Weights of a small GPT-style language model, trained from scratch on English Wikipedia: 71.3M parameters.
MLP neurons of a small language model. Each row is named by its layer, matrix (gate and up: input weights; down: output weights) and neuron, and shows model dimensions 16-207. Each number is 128 + 24 x the weight over its row's rms, rounded and kept within 0 to 255. Numbers have three digits each. A neuron's up and down rows have the sign that makes its largest values positive.
After each neuron's rows, "fires on" lists the tokens most often at its 100 highest values on Wikipedia text that the model never trained on.

L5.gate449:123095131092126101182116164115165168075111102164121154128096123142091132120110125082132113115145158145147137113143138129081110157136133142099152120122137163102146120107191109130170108105146118146140088141085122106135143076107190121117165141135152151113108089146169138110109087159123119143146141098142106129119087147151120089150138159113138120109143160155120121137117117133154118118130146082109108099092091123153101158123115158131138099093164118120136091138173144136135131135074152134069124146150134172147139144158114159135156111128085152138091105135119133157172144108100148098
L5.up449:125108159072122120101173158111113158157121101112119139140090140096093149150115111152115091142184157112168131110141140075088119160114130148139120053112150132126141171137105098105094145149108151199169130100133115129109123107150150098152160136091128163115111117134154140115115124115150152121111130117120131148130062124131140115135135166192164133136130077128123096114122139151121108174103135113136145175158126126138133081103100139156126135116171111074128130117106116154149142135124139107095176149113155109131135181101111130137163113133160107130143121134116126132097127080102146151
L5.down449:107134094118103169112149123137065095133106114081157139135107137090148149128124083162135121121084122163116143126119128094123133105096110145143147145122139126134160146168104132130089122117155143182114123123121137153111142103151110130132119090126162126116108100129148097100126167120139161138110151165093138152141173082148162129129147109201135156123086136172161144137144116115096158134098088127162128171142133102167140139186119117132162139137151160114146136115133092150119111111171108141092133118128175104090123117149087126123173116097118072119132127128109178097108153150104115108
fires on: " |", " on", " On", "On", " wife"

L7.gate536:110111170174148133125129102082151135101105113120127110122134140131130151143120104156121141166149124102149094086117133115116095156123118123136100209117148133160107127158121163159139142147134152131104102142134134163167160115132131168139094113177111182138093120094104130135108143139145103148111126092136109142121104075079094122089131132119127113125158138107117117104131117131162090106144155082111135141110181134134107111122080129177137151181115149137134093105155180127124104106107118097117103132150123175124113161123110116124142144083107131142099142163117136100102129106110163131
L7.up536:111157092124095156099125114122116083109118120148063105124135140093122141100149116138117107127124109116118153088141148140096148137150109139112092126142108182100162124152135136121089140102104079096107129134147161145170101125077160124075156107162175136129103160118110107154145104120163115168143121121123137157132112124147084138127089170086163120116118155106166091153149099132131116095128164138167156127126121115130110129148116152125119152167078165130138142143162138134188125126174065109112132111146143145102121116148078119102090101147081133149139193143123162097119096113107148141
L7.down536:132126146156151116146161099151135166112111112140120106122141099115140110107123069153079128167125135111167120120133112105104125140098108093108134127150147110178092109155102145120079155136118161086115133131151120162147133119102136144085096064164180154180157116130125130132150109132133108153083127132120115102114144114098071100115109107155156118144115096093092131129168142121103100078156130159173169136169174146125105122159104123118133156164115126150115108111129143089129115175145121151093129144130126161115126102146114116157091167120124140137154156144114112141100087121117132127
fires on: " at", " of", " At"

L5.gate627:147126178128148116153134154132135148137099147130149131142147131120082129120141119099122146142138157129180119126130138110106098168111132096128171140127110127097170134155118138170146110124119150139165128088133130083074120134142123102123131121145143111158106162135146105144097110117131099080166137101116075123143094083122099137118112127139139158137086128127068123146148128123128088117143133139156138098120093096149107103130136170140093124144112137154133111146192155119126123127149129117130135121160144124162125106151111102116120129126142147125155159180129116139096103091114137158
L5.up627:149132171178094121114146138143136134159164169154151159132097125104091129101087126120100107110138099138166191097107123174123079102128162119146137138118143116153095174123118160181098156116149142103107100091102139162118121118109160101151111120149094143118112091106150128173074128133137128149145122137134171151077139096117138139133117129099110095074141159163119139139123094112143154137114116153121132119122115161135123146131157173104142118105109114161184112162158195143153092136113144126096125111118108092136153171213128108104113132132119132094168094074110118105131119121155186136
L5.down627:149144176132186139119078112142134113119108050117151136093142089093070126120119136113118132088150105126133121104126142113137066131138186120127164130089123101123122152113113134169110137119101146108096133116116097109082167140109139151143106101154110130138102116138124153178137122156095168102150122145139147153126134107125104111114123114107165085117146119148097148165093106091093081085130116134134130118139125156148162088136141169090102163124082124151151124169125140116138134122141134095163090127067113147137120160139124097154147158106147137145142106134136115127107159103161158150
fires on: " had", " have", "==", " having", " has"

L7.gate1065:125124117131142141148147125117087104126144128180088102162126082163160137075139099113120099124150117146131119080191167103114124162116150138113134139127158124146153114151133115134132139154149113111098099154146137149114109130129136102096131119140166137112131094171162122129109120153099135146145100118139112129073150113149160130096153096151102124167141167132111092094127161111145129085110093127132137113145107108196136086126106166116115151112151129151105164124124119137120167109156168173134108142106119126127114129072118110082141101092197120139107099147132171163154110127107155140
L7.up1065:113098128157134121102171148145181113147087107135118115100109146117107131129145141152083131129164151146128139133064152152155129110070130131084169152136096166134115145152090141135127157155103123155139091119145145149167117144120140163119139141133116145129115129135109112115149111088132097110135137120142131118128091103125130108123134148069135135118139155122106168084120085110124123136162142136134099140085142171143093114147102133176094097154159137133175120119149129139140144153101130105083110085153174113071174152161171147126125124138094150126156138114116134132073126132103145125
L7.down1065:134077105134129163130115106125067107115174125143106102129132087117189128108143123129115129174145155160115110119140161120103112126117144141093069155097142131112168127155112119135140135166133123137084150105168140140129130149146121099112094093110127153101132153158159141115131117158107136158097111156137126117136133104176122128086135109159116135127165129127126103114102148119149143141144098140167127119153164158215117092147077121174140151116139098124118145119129119149136159112168128163113147138128147106103117094108108149110145103090178105128108104137133129143161129081132152139
fires on: " after", " After", " before", "After", " upon"

L5.gate2044:131090148126117147128109117146161158112132110168156126186143145162093160124091167148128102105131146159171127090155120148118161136143161103104150128079124074148147148114141117124171128156167086158096105112150115101100158119135161141148128122187117142150152119176098136105153136104147128120132115133118084133139121067134124162135118104122149093129153120171123140103119095128129165120141107141150158126078094102120119094141122143132094112096157120099130096126082155155131143101092162122139095115175162134116122179091130132145176138131115128125071149116111122145143119155158133161
L5.up2044:156144163091116141110137179123110135137084123107129098089126115117118160142100091167124130092200134121116097108110117121144119128101118141143130161122138140120125169158083124175149116114104175171126142115130111145144159158145117127147155091167091139121146111123155148111138155125121146112156158115125119111124139120127142140104163097125113087097122087102144156147162153140121140126151091163108105128134162101138126111157132155136167111077108079108149112124158112089133078138151107143168168106142109109099144108107138186135113117129125164105136181107065114106151147151160138138
L5.down2044:165128131079126131143158142146157121131138124130123132118149091153125192125143093127121119124190104116144131119106157126155138096122133119152099171109096181110140138183111131118134120143140149151133139118118090133168129139111142091138154102162104150121134145093153174125160108153057126130139121117096105131122149106170159148166184150126163126114149093170162139157110145105167148097127156148128088152115123112147171109148109118100135091148132143128180105111120116133099075127129087186153155166148124116124141110121072154160117137132099122099118111162089122135127113145113089110
fires on: " with", " in", " to", " With"

L7.gate359:130143092065111108156112121112105088089133135137143115094176155145149162107135160151112150157137130136100153098139089119120122178105128138116111134112130124205122135132131110114138168087111124160160110113145099119124133117145127110150132086155119097126115129155078098107120133129102135155138151131102116151121120105071109110164098124153111139112167083123102111170124107122149109151095166132152130133112132122140114144139138106184141107122168142100087135157103129127144126136122120119117097134144121146133141098092131110174157108096118142171142143147153130106119103173140157101
L7.up359:176140104130139118100091126140119109138105097153122148123132194143090123116127159110092120105112115099124100089115174092112158141132162125148106140147132172122118136178128146126122129138093112102134142126138115128121129157134170153125132098116107117158178145192125115127115088098167175135142107145112117146125113120158166107127122103091119122132145121168106137147081106163164118156116145135155128158136093153113169144072109134136129094097160145117104113139146111147145114136136141097141133134126136152147128192134124122181146118145164110168099086160149074100135108134117117064
L7.down359:126131166156159121158137122144140157134119138214129153074152140099112123135129107113108120161171130145145106108158157143136087149113129150134137158190114132120136123157119143083130152115144153077116151095139109124154170126163155128125148144123127133159154154113157106126121160148114108154117134148113122169134117130154132115148131096077143163136159150063137091166131142144078094113148144108126124127151093145136141132153108099100133131148148137178112179110118125174139157105068118119148123162129135151141135085154139094119136152152105078126116096149165129131158113133146134113
fires on: " was", " is", " were", " been"

L5.gate334:111134152092140127128110117086168134136130107165131140093166112102119123110112112121128135111089137154117083153131138141159141110124088136129155154116108129155102124155170096146180113118156166120159147109107100118138165122131102125110140107117119145171085169129124116083120161115108146125111108138117126088080174142115124119108100114167107116126127152156112110130145108119128145089151131125098129108144145085120123119078130121132141113156107157134100108188150173121141129129129138141133111078137066121130108091113114132158150108145122163145115156150136082117116125143147118128
L5.up334:151127125148148163174108133118121144137142098165096116083162093141124076127104137115101142096140079123123114090139098105112152155113153114147125127147142134150163154141147125128171065171120108148114174104161135093108128150144101106105109125155121149173159109112100160128074112097147144093162116144136090106077148114103109196190117125107126113107089167120167121144125083160133160138100138098136141128136102117159130148129137155108140087086162104167092106122150123121135097133088128086118151139092105099134149134080094117165099143122138151143110155122148115129163115139144132096
L5.down334:117131096147118158134157155080155153120168181123159099125125099135114114089106136118133123121126109124118132085138097123102142116153129110177134140167159135135150113118092136151083103125149126137130127125149130122127127114079109110127116144127154102087161114128121112130152138143161124126156137056171174178134148150158128164145101131149144148128118150130140193126117210136151078114122145113129179148149133129135138140146089131158138117098122088129126137119104103185110124122100102080107144136133124110165138147156141153130128143108126123160135151117140126144133118169165151125
fires on: " went", " became", " remained", " become", " go"

L7.gate899:144118106139164112162143118151184138138133114145125124130121138108163115128100135107093127106126105114169118184101132133151154132125097169121117148152124145145122189127155156104133108113120121113113086143132118136094124102118101163088113120152124125146114128134134085091124113106163168132126111122143144132145159107121157141134145123077119136098125181151168111123127147129108100120142107139134131073120100108149123121060107174122121145103123102116134108091114136126067124128143127129112108131148117128105208098137100127076090072122101160148078142136136198139160147142140120140
L7.up899:166113152122096106124155110124102137131114168154120150117057128074146155141129117150088119113129187181115157165135131112119087168130097158145132154174189136126135169150111112132145133129149103145110141164125089123116149114145134117128094187108128120161138112183159143082113093148145140128163163167133085108128131108123121115102128113140075168132068142131111129153133175126107141140160119126129159141123110099138123166128171105127105110136143134152106100139142145112139095116118158122128117113150144130082138170160116174109144156119172115137129135129150123106155128117156087141
L7.down899:129120090115142135109093138142128140111142066168114136120136169142123094167108141106094115137092091062147167108160136130167116137103125145088151125123105088130104147118148100155079148138118096161125116135119098087141127160098089168132143090121150134153092143137117118107133131119133105094121140088146091113130142187141132097142134148130181111101133141125150116115121078152105131102127107158164108130152141123168110139067156131148132109116124121088141162144095112109098132161115120126102171118162138130130136117129125122134099086126121128143095158113088127145112138157116160090
fires on: " \"S", "S", "-S", "-s", "==S"

L7.gate572:082107142113097144183132133122160095142134093102133172110129158143132138088134109128158171103189125119137142101104113121120146095142132165163166176087092141151128139152116127134177115075141118128143139105126109147124101124118135071150125148136116110125124141133142147127149174139081130166113153152153107118112127131115098132149115154151123123158164110126059110141124132158108112133120132144124079097080094124143131099094138145169092122137124113085180117100145119140145111143103126114134126138160146176134122136185161154142092097123136149152140135125129088126098120109185151109
L7.up572:139129150123116094151165140079103106117132160177111154125134142113112160126129120147153120129132115093165115126166104169145146135118163097148094139155149143109110122153094135120138102141131125125166127097144114148171151131138136152132151096135121147075089105153084144141098129138081158109090141149130108123103087118101126091107143153119120117128118143121085132104154130076138144082158136144089125139123100088125115118133129147105114108125147138147140151155154146121140122097171108122121131146054161179138112103151134126139136126119144094077137116187081133148112079143120135139
L7.down572:088161114113127120162098101172155130122135125104117157083133126111132153126126073121130125116172123145110207110124142117124131092120124143070164143137104130151123161149103160144149102077096118142155128105127157125148076151102109093150159118137102101120124122141135125118153143158082101172103166147157135130152126119143112129159114147161108147112112171143090112153132114177136145118118143164139105153085127125164147100101114169133132161154109104151147141099128111117130080146118112137117114141098117195130135124136109133151145127162137113129121137102158104110085164137122148116
fires on: " with", " by", " ×", " x"

L5.gate977:149128099150126164162095147152147155149153153138149169129120120127166128102118162150136137115102143109115091117097105105088142084137149117134160139107143130116171182097122128119157134099102086116138116114126148122177131075163135135124153158099116101104086082159133143124083137123097173122132098122100125174119080115064120092134191160146138119172149138117092114177125149079149114093099136135099113118136105108129104154142120106147130131141107116093145123152152135149094142132176134120116129169157123137103136093114134128137146120096146116105138128111167146117134129158147161127
L5.up977:112099144152116124126086147139174122183172080110113127136126131097129086104142154118131145111155141150161164127104149162123153125129111141144166135149066148119066107132125129137102098109126158112105120122069124103145109141150107140091114122143080149138116148113086109123140131128101133110119089120134105138125122115185119111108110146096136147127201111103133105127143105109101152134146150105125168124124117160093097175108116165164115121170136099113116095130184134170130148099131161130120119128125140098106155126164135097114109115117086108138102111104097114120136094148174089131
L5.down977:128095122164128152164112096159125143136131137124104158097106123101164134135154116134100142102085137108097079112082100110110128080175184140134152107092103122163170165159138088147182149132130117122117119131138123109123133119147127118091144131136117104121103128151173126118076132090111172158112113150109140161119068097076114065124177136136135145148123146146125143126134149098122084075112151115127127138107125127134100159158121109144109168119143119089134171153162143128131133103154150123112150178150146132139135097145135145159114147092122117145152103106155100127111161119137184122
fires on: " [", "\"", " '", " “", " I", "["

L7.gate2010:075072152069151151151106197119137144137110151115119147118138129120144133155113086090128129195126148126129107059175156119102115122113102135138144095132153179144163119147093134139102156138132106140121155129104128103143133151144121130156168102121137136102142124118113149143133131125127085114124133125137132124121134150141133108133153136147141181126152158159143116096099111138131144107116118120124145124114098133136116141144098125179139089086135148104129131116124140121134076179142111125139148118114168131139111147160122141090089113149145110135143107089084145149108155072106143113
L7.up2010:125164141138157083121138133121150135095101144101134155184072159114115143095105120151133122118116105127151132155156153103127131169127131158136117095144108130139127173097125132134118173102122127140149122151161126137148160143102163111100158104120118172163121140120075130116119131087090117139135083166149153143154065103128095103087168100144112143106118103126116135111109109154133146144090125109124051155112149136147103138124115135152133166175113156109124139123138112117123091127150086111117121107121148137156107136134187142177180109161104090117132155121149168099135150100097127101
L7.down2010:096158131125122120151123118106115126100165137153140112128113151091103118136097124095113141134127100130146139134174122101125086134122087141139131154134138157137124076135123135153177147187162137148112097122165175134130113144114165113127152091131151130102118133130119159134103116122141088143099134126119167094148140145152118103119141132141171153107125161113138115114118131098148116114104110125114109137141121113143114157165100086101117079106169154131131172158103129128111104130183078096114131147146139111114111151155141147097137095112154095130104114149074182157106146122140155112
fires on: " |", " on", "On", " On"

L7.gate929:142111136140105126089128152113135108094115119094147155136107145134125123114130122123132130090135153161163157131109119123142174138141091137109117141075067129157143114129166129170161152145103098132122110134122118141124115091133114140106138113109115119119124117141133125170156134140143100136159127137091149150144139133167132106115161109161137117107121101134129106135118132130168144107156129153148169130102155117140125161170097151145126129193179136170131157179142159125112137099119106089120093180154099139174118150154150116105136094116115108108129110139113166123119132101141188116
L7.up929:126137091112119139146131109098137133141157099135136170120114143154147138117100127142098155136135165158089107083134071127137139117133138139101137138137113102138146093144091136150141132155114107159130125129112134141129110121117143101122117142164136124108139117174127114124161163096128101150129095101120112121107071116066158118148114126152124113141149110149079126131130175140103168147121132103127123099091138136138149152102147196116082112133115136159094143113145169091106143104135168059111122155132139137110124101137129165139177128101154139162104098160114077135162167120121118178
L7.down929:148193100117104134074130141103136155104172109138122130149099157129165144130128166113092107122131121115177132131120131127121133112102113099106106140135097117118155087095087141098182131131111119131155101127157146137147103188093143102128130102140097132108131131135142139154162110127155118159140130073122129152094105097134126122128111146116129132159099109144083155148140125127115155112146136171177147097117125098160120154120139148122112141176131097130136160136158161116119103109136136066182096156143127183094120106140141113144149140157146121102145080135125154129142107114133123132
fires on: " |", "mathbf{", "_", "}", " (", " /"

L5.gate394:127144155156142142148144104111122147175116129130143137144120143096130110150145139151089139091147132117114080179099157114131100119105104123120141142125119164162150136120110090182102160166157089123120133095110146140123124119137144147144122149146146128124110116144144138081122149139108146110182133124160141111127109135108119126138137137161148143121122105131138126163116081098116088106140146178150146140101144153107127119186080147109120109130092100108121102153108159142113131107112121084123102093162137148164101106141145109108141118149128131083143122157093118178115145134150140162
L5.up394:120165170119089139116105160158127145155158109170105105138083135159180115148125101135132105118101111147090122153109101139153097115139105089155108177123150099119088100121104148154133126104123158157137088149130111188109138086103153129086120067116115084135137127126154125132109103122092118130169128129120102160163127079169139106087128149111138073126118129112104164095154136105116155131155129116126109138147133143158133093101160136148112159174127114143131107139138119161107127124148108138145134098079095141137138176134117139108153146107110121121087134143126108100130160104155166116
L5.down394:112121159167117136119111125125183142137117136107155117107128109107151161106129100113130119130161095109155133118117161137133118135124137115122138139166099143137144130118110069122152116130149140124151117092077080151087103132094165133123161100156103130110117129136162140174150129166125121099109122169129105102089121120104106183159103105134128120118090133160108155135144129140135106136147133141077090139120115130132155133150093157087101126129079109141156134106096112162190073130106130146163113104102129110141129112108084141153136124153106120111152166132185142158129138120140127168
fires on: " had", " with", " have", " having", "'ve", " has"

L7.gate1474:119142084146154096130138163170134149111113164109107118116083130127101130122136178152117127146140128115115152128074128162087182131127110138146112143127091149154179144154105112155118110123126093099138121132094086138126107122147095119158119127125116153150179126117111137174113099151143110141176143136166139102148147117090136098152157189138137109076127078145124105100139156119125109097097103162099172179104145162116090140073091129138120154127133130113108117102134102141161091135174083176123105140129126130136133109156174152109151140126190138109107157088099165124146051112123134128
L7.up1474:114091115148190122190148171124117146151172127120142113121095089152115145078150148154140142147168155147102123121139159125144150133123131138144147168116081147100113154107112155104123152150152139116112129080125088090121152157100138148147108129135113154098106097124121116156146152151121119151152094156140126100151109130071098131111149129128103124105155126125119117161132134117155122116131103093107140114136108180116138157141069122113102092129089091137132063108105151115140150126173141144130100107089121145178131127157099070126152138124103098113171153082101120132149086119166105135
L7.down1474:169111150132130104148102111128129159131102136128127094116108112127155134136135184133110131112118143119107111160110104117143111100099146174129084156089076140149126116171156141132137119092105091122127152114129104139169145112109101154107118161142122117147129098141144098108115139090149178121131135158124135115145112144100158090129136163117157128102114120133098080160114122112133104107147137123151178103153105136082108142157098130107145102112140125185120088117195140139110122173198137104149105143131113119123099134143106090113131098144109122119179135128137164129136080084136161157
fires on: "\"", " “", " (\"", "\n", " that", " La"

L5.gate1357:128136174076115145113107164102126097122148126147106162143117136110120127117159125157160095090173122131144135119116134102109140159112167130083164086079116140153148125167130153086132126098120107133118119158134120104106178120156164120161152096142102131115203147114122154137141119118098045114097104136166054093136137129119161140157079107159083108122136132143131137153140098106118152112115123140114136125076110096136140086099122126134109103120132142107111119136126148132145162118130070092159138125140106131127152159131124092129125131133098121105162150147124074127115116095132156141
L5.up1357:101122095097135134113174145098092136176138121135089141132129115107144140112107102140194101109149123142155136118153164141178142117143125107120126117138116117112140129128110156119156139145118128145119121084180148145094108146120079108156148113159120128173159139104084151167105135067157114125164165107065120124122074122113151129115120157065095126148145136126125142188147194089077107118136134144155135134121073121089132100176110156118104100141169154128153137126104137128129092138107097152134060157113156141177146131127144138141151145132146112111106141145104169171116136108125163158
L5.down1357:144131124093118110102130140097133116112147140145157182119157103077112137130109144134129101135150126173145073109157142113151152114138145130118156070083109146111126145112109158142158171073121123125097113092128133078091142180168124116124110130137127114150136167128140136114138125136115082135095204129165113148130133144159099146120124153090084160119154123141152161139157141160099169155137148136137107105077123094145121134093109123142102129170138131106107134122101123161116067120143118123147100103119118142161175110139141087093167126110118118105152153126109150156126112083102135102
fires on: " to", " with", " from", " by", " replaced", " on"

L5.gate220:106147130110201143134135118131159145149113116126128122106148124138121117110085186138075143105146129172106113101127105104102148126084109155136164135148113106112143138133112092135093120132088097136107113058105085065129121103132132167149118111147114133144120136143098129096114099091155114182094109158136113149144122141122151101112091108104098123163156136093140113103148123141101133154131122122154158131119125156130147165126163170126143113103090105101106123108123144141084169167111134109114124131130073122157142140172105133098152130116105162116154119142146127103158105147108125130
L5.up220:114098135133152136100107113134130104130122133134082139113136138100137092133123121126148151160110168149158099106116169159152112162123123153141106129130095110117112097076128164144105122094170175121147154158171125142111170092166141106101131124079131113129176137124119110154086139094126159083181135099131122155133134090111182158133134096135131146124138134157112154154131089130152126164089157145131130173131095135146195098124126186149143136153183157164095119105131143134144185123106112112074101120162079118152121114120164127163106124121114166174124154136189074111110108130106165122
L5.down220:117119111120172142166135120087184147165135137133147126131139116110099132142114131121126100124123100152124159099160114158128147157125141150146140133145139131127116135092141098122142124171117090121134168112122150117103148115118129120155098151145202149138141113174093160080141103145129135139081134099091128104123120110096113181130087094135105166144125128088122103135145164149094123151115110128150165140172136056124093159109173144138137116112109083149108171083134175179173107146108121138128107095091154130095135139101106125123152114163113150130134139148137066096145128148156117121
fires on: " became", " become", " forms", " as", " becoming", " form"

L7.gate89:148145104127132124107118146142131129107119128132111140125143128155135121128145116143133103114131129157118100122166178065120121146138129158111146068094156132127135140132138102148126136162101130146092155112125147170121107149116117113142169094167119151098104142133089077131124173140114059173123141101110148142113140162128116129158127117148146081111116076137148145129157147103137163108111165124135163145140127108100147111161117115124140130071155120120116074142140145134137136128127083102102127133105126128139136123082138087148150134109163132161099130131125111169128117131128105106
L7.up89:111149148114143122127135145146113105126076127114111143180157154161104162100155113139137179131154144149069166123126162113145081116145123090114123101127078120136124119169112125119183119146113136092122076163108137122121103162151146110107140069154136138130142102127128115151131093127151142148115136137080133141140073111129125102141119124136139107137121121109149104107124135145156104152173158072145119095133157093108125113152107104137161151134142117119092099131099174163118103108111127139131089175128130137160087115136058133112129119171116148145115171110169157161124121082141086104
L7.down89:157115148162129126130123118142157159114097091150136113091081123101160097138134127138121145148092157138105091138117117120133141115160118132157140124170122121101101089100133114091164143156159111167129133159158135114160099102136130094131111130122139144143101118114121149119167129132142158152108079146150124146143136098063127151149127133127113181157120132092154122109149103141101147115116093123160142111161133148187151134085134140133122133140112107143146169127108129144118130120114145170123110054150121095163185099087115127153137106097140146098151108140068095127130122124129095116
fires on: " and", " |", " ==", " ===", " or", " but"

L5.gate212:112155106087123108116154130106137107167127130125135136087150142110086093123133156107149146126106159126127083138153126121097147117133062157130179108144105134084162141065151136140123126154137102141163127116137147188159111145133150155129138117121123131114134128119150106135144108143123139124130106117142133133158137080119118133141137147154117172084118120122113110146066121179134138143086131125106137123140149122135098162132157131151096112133190117110134120164180105110150074165108104129154139110134195161150149169157132107104119128132151143135126099129106160154122135092101130107
L5.up212:116139119108136126126123088135133133106131161089140165168112158107122107127137126139126126109094141124090160143121136117132091099133118139137097120116089124139078109142139146140139106098132124132097147131108113110156120073078130124160111143144129141133160127094095165139090136164114116153114125160111102113100157139151123097130169079121116108145192109104113129122140108101129120169129198146121180101117153143103134160150137170122143134153132124181092139101121113080148144116102106117156135140131136146141131099119139150120177157107158104207102144133127135150115138170104142120
L5.down212:113132107157112076106162157105103085121132115143086097088130114120127142153128161136135154127158131140155078129117119104120123155145118129097150131101128106077140117118138149128105133172118115126152113142119157137111115160130137152111148109120136097143100154147159101117158131134146158091104099072130130118133124089111135126157105189112148146130125159169145138141092116166155113088124075098122070118140089089161106158126133105136113103093148123096153171157161151181098101176144123113123132103148138140142148158128106070135107150168120108082137107135149122125135136132155153141
fires on: " /", " prince", " Bridge"

L5.gate1741:138137079159113102117155157122139072059098110138152162130126092173169131105122130117117122101154081141175133113155160139137129120152160140100126120080138128072166160115148140137120145098139130161118149097099132109149156150132122101185142132179144123140141128157116125159136119150129087122131156124111145119158177135098144127157098114121093108156140134129090128100176129138113144121130173100137108128095127144148112117138115105125144123132131155150129115119146150145108105099113154117121132125158168109108157163165147115088109137094096138123142123104143106138106132151101145139
L5.up1741:114087165102107142142095102111131119142093161157162135152116131166120135131140115120162095180124137131148092155122104105132115110121138102122105098119167078109128124089109139099115123125148126159161116129157115120129117116163136130123123082137108169107120121109160090110096110106147140102084130136103107143130145139174133089088093139141132167144104127141137141149153123088118108157089159148146131103124159152122078105133135142146131133112147133120119074170148126104122100151085109140144131140106158131133119098131157075081163167136139167131141142138155141155157119135109098152
L5.down1741:118112170113161150176093141164077117150116142141137142131153179132145178135120141080127153094143110147136129159131146150132151126140107113151162145130090141149117108153124130143129164177161102130095091175156076125136131146125128126134136125125047159171144122131105109156112146117123127128138087138085124108082114137135096137130155162121111107135126141099131170115070122150147079117086091143115135086149107088131129146114119120144108176115148057130121145114091145130130111125110113160131154081128086123129053118099138150117112136142116075101097142110094132078105131122154127103
fires on: " |", " and", " by", "ers", " that"

L5.gate591:174114127106109119099134136126174108138087110114114117127123111100113143121114129096120157128131125109137148134084140153132139124117124128132144134162147123145149105144120114122122128132138083106153125118082092153121137137094141104164134136132118110159089127135115089133145124159118129114136111166106113166090092092119152095128144103130141159134111132154094120146081143143192093114139136151143108128105125099123124140129104158135124140137185118128116174152101112107146162149123093139107146176141082112118146161124152116149098058135131144140147134188099122139114105119159147142
L5.up591:110122146087119146096100106112114151155093113179138153097174103103133155131156133112144093153101154150128110117135148118127117092137122169106124114155111133109127128101106098118130102112079125114165115142108146107141141132110112133138150107139131147138122098111112122134161122147108150138131117147144130143191127105129165118146187133105112135117133113087152106110107117149147117186107096163166143181121134123186203147113159126105146148124129100140116123125147111099124152143094081114134153117188123125136164154118132115184166123162123160160136173183138162151099140143119124131
L5.down591:063114104128168147126107068091062143129089121155164164083153114128150114122156135150089080134139116151130107117168091126128102116145128122120173161132144140141104128096101140084182151127125109142152108137141134131112146105106116130137099091093167116114133113086140153168140107095132181105139122149144135122151176166166107132126089132143152070130103152154155136125153119104095107114114163104142162162160122120113143110130159113133137123069108113136124141128147115102133109133091101160169125148146155167122130150135134121116157121128094104109121141113182135175117129172140140151
fires on: " was", " were", " him", " years", ".0)"

L5.gate1328:155117147136128136101120141125176129132115126128128151071147119125134177154131086136120138157134129103127161148121129106105139125091145144113118165104122109158159128114124108131139115127096123115101131117115136157150106121135124135151113089139124099135068134161071114118151148131119139134130143140127120173121092110145126108107121070122110126183131167132120154110164115133142105087196090094135144138110117109122105148148079125146141093130088146119121184128126128119113106085151078130158110113130096182149125124145178143154108107125113150105164134162094133161126098097129104074
L5.up1328:129117130089140090102129147164086109174128126147150132129145119094130142122147085179135135152102168120153075121107148179105116114140101157131129149158135152113124146107116147141116102139106173108094121148159122119147117115140116087139132133105142102106115108132128151145069164144124109143156154102123152135159138119181136117116115143102110132073136091124192149113142121130132093124147123150167120163134137128151133093143140150153148154152145168147086104112089132132139157130097140174123158116133112087131147098135113159129137103148116125116079126144142117130071144153103089174
L5.down1328:102096143144119173105140121104102173104138118126121130108159085142152079091100127132106118125143103131131131092081106103101102140130106103149093135145148165128119124142147116072134095084120149126165110147126180152146131114095110135117077120157155140178121084072139176136134101172165143138130092123120168111102123104144136117165081103123122100160108145102116127094170159112158091108139157136134166166141143108174114124110125117106149130144117134122145163120162149106115141086107132109157139125166154154132122134100137116132131157076149100151141149164159118121113083085156154145
fires on: " at", " At", "At"

L5.gate1018:127083148155163143136171144090131111107117148134148168157089160132127147160085097120145124110096163179130098076156127103149095170112126141133130141121146110136168088123129078149139143134110137119112151130166130101125145088124131125119102094125114114133101124172132081129128113140114146133167160120117120150148129139130092124147153091105086125121088132111120160144166143114127117150141133112123142087120125098165120102168113180174117132122114140174089088126127113177132137134110188125126132125125105081142150132149165143075117153132114146133145160118141113146149154137172144125
L5.up1018:178120136122120168134166127105116108153119093122130140131125154116119118115105119160121118150138111092170156177125151119102173127089098136141105150129146168137109171141102131107177093118081153140148134120127111146125122105119147147123178152117132114170147119156116119145121093203094131159096157125111125139147126121119178109152135148093122113123163111157140083141117083122164115121105157117123146144144117130165161116134125129127135110123116145104134089163115129118125143134117104124113121142145190123134121114148128108139123155134172180142122086143144151129173117121121096145
L5.down1018:139109125120136159131132164134173129135172129125116151105115132084106117167130084165147075107134114146102132075116137110110103098112170152118142132142124114095127143113125144098125112115116107137121112124112126153121139104106143132131126132115133125171088107128115161112115125101140114112147080122147155127124129107151140121150135127115145120097093103104133094096159143120128101082101085137147131115147083129164158160145114101129125153081120145093142148108085121106140135109124099156162141135146169142154153077151144132117092156084107145109153160147130129110137122156131116116
fires on: " on", " On", " ald", " Round", " had", " Q"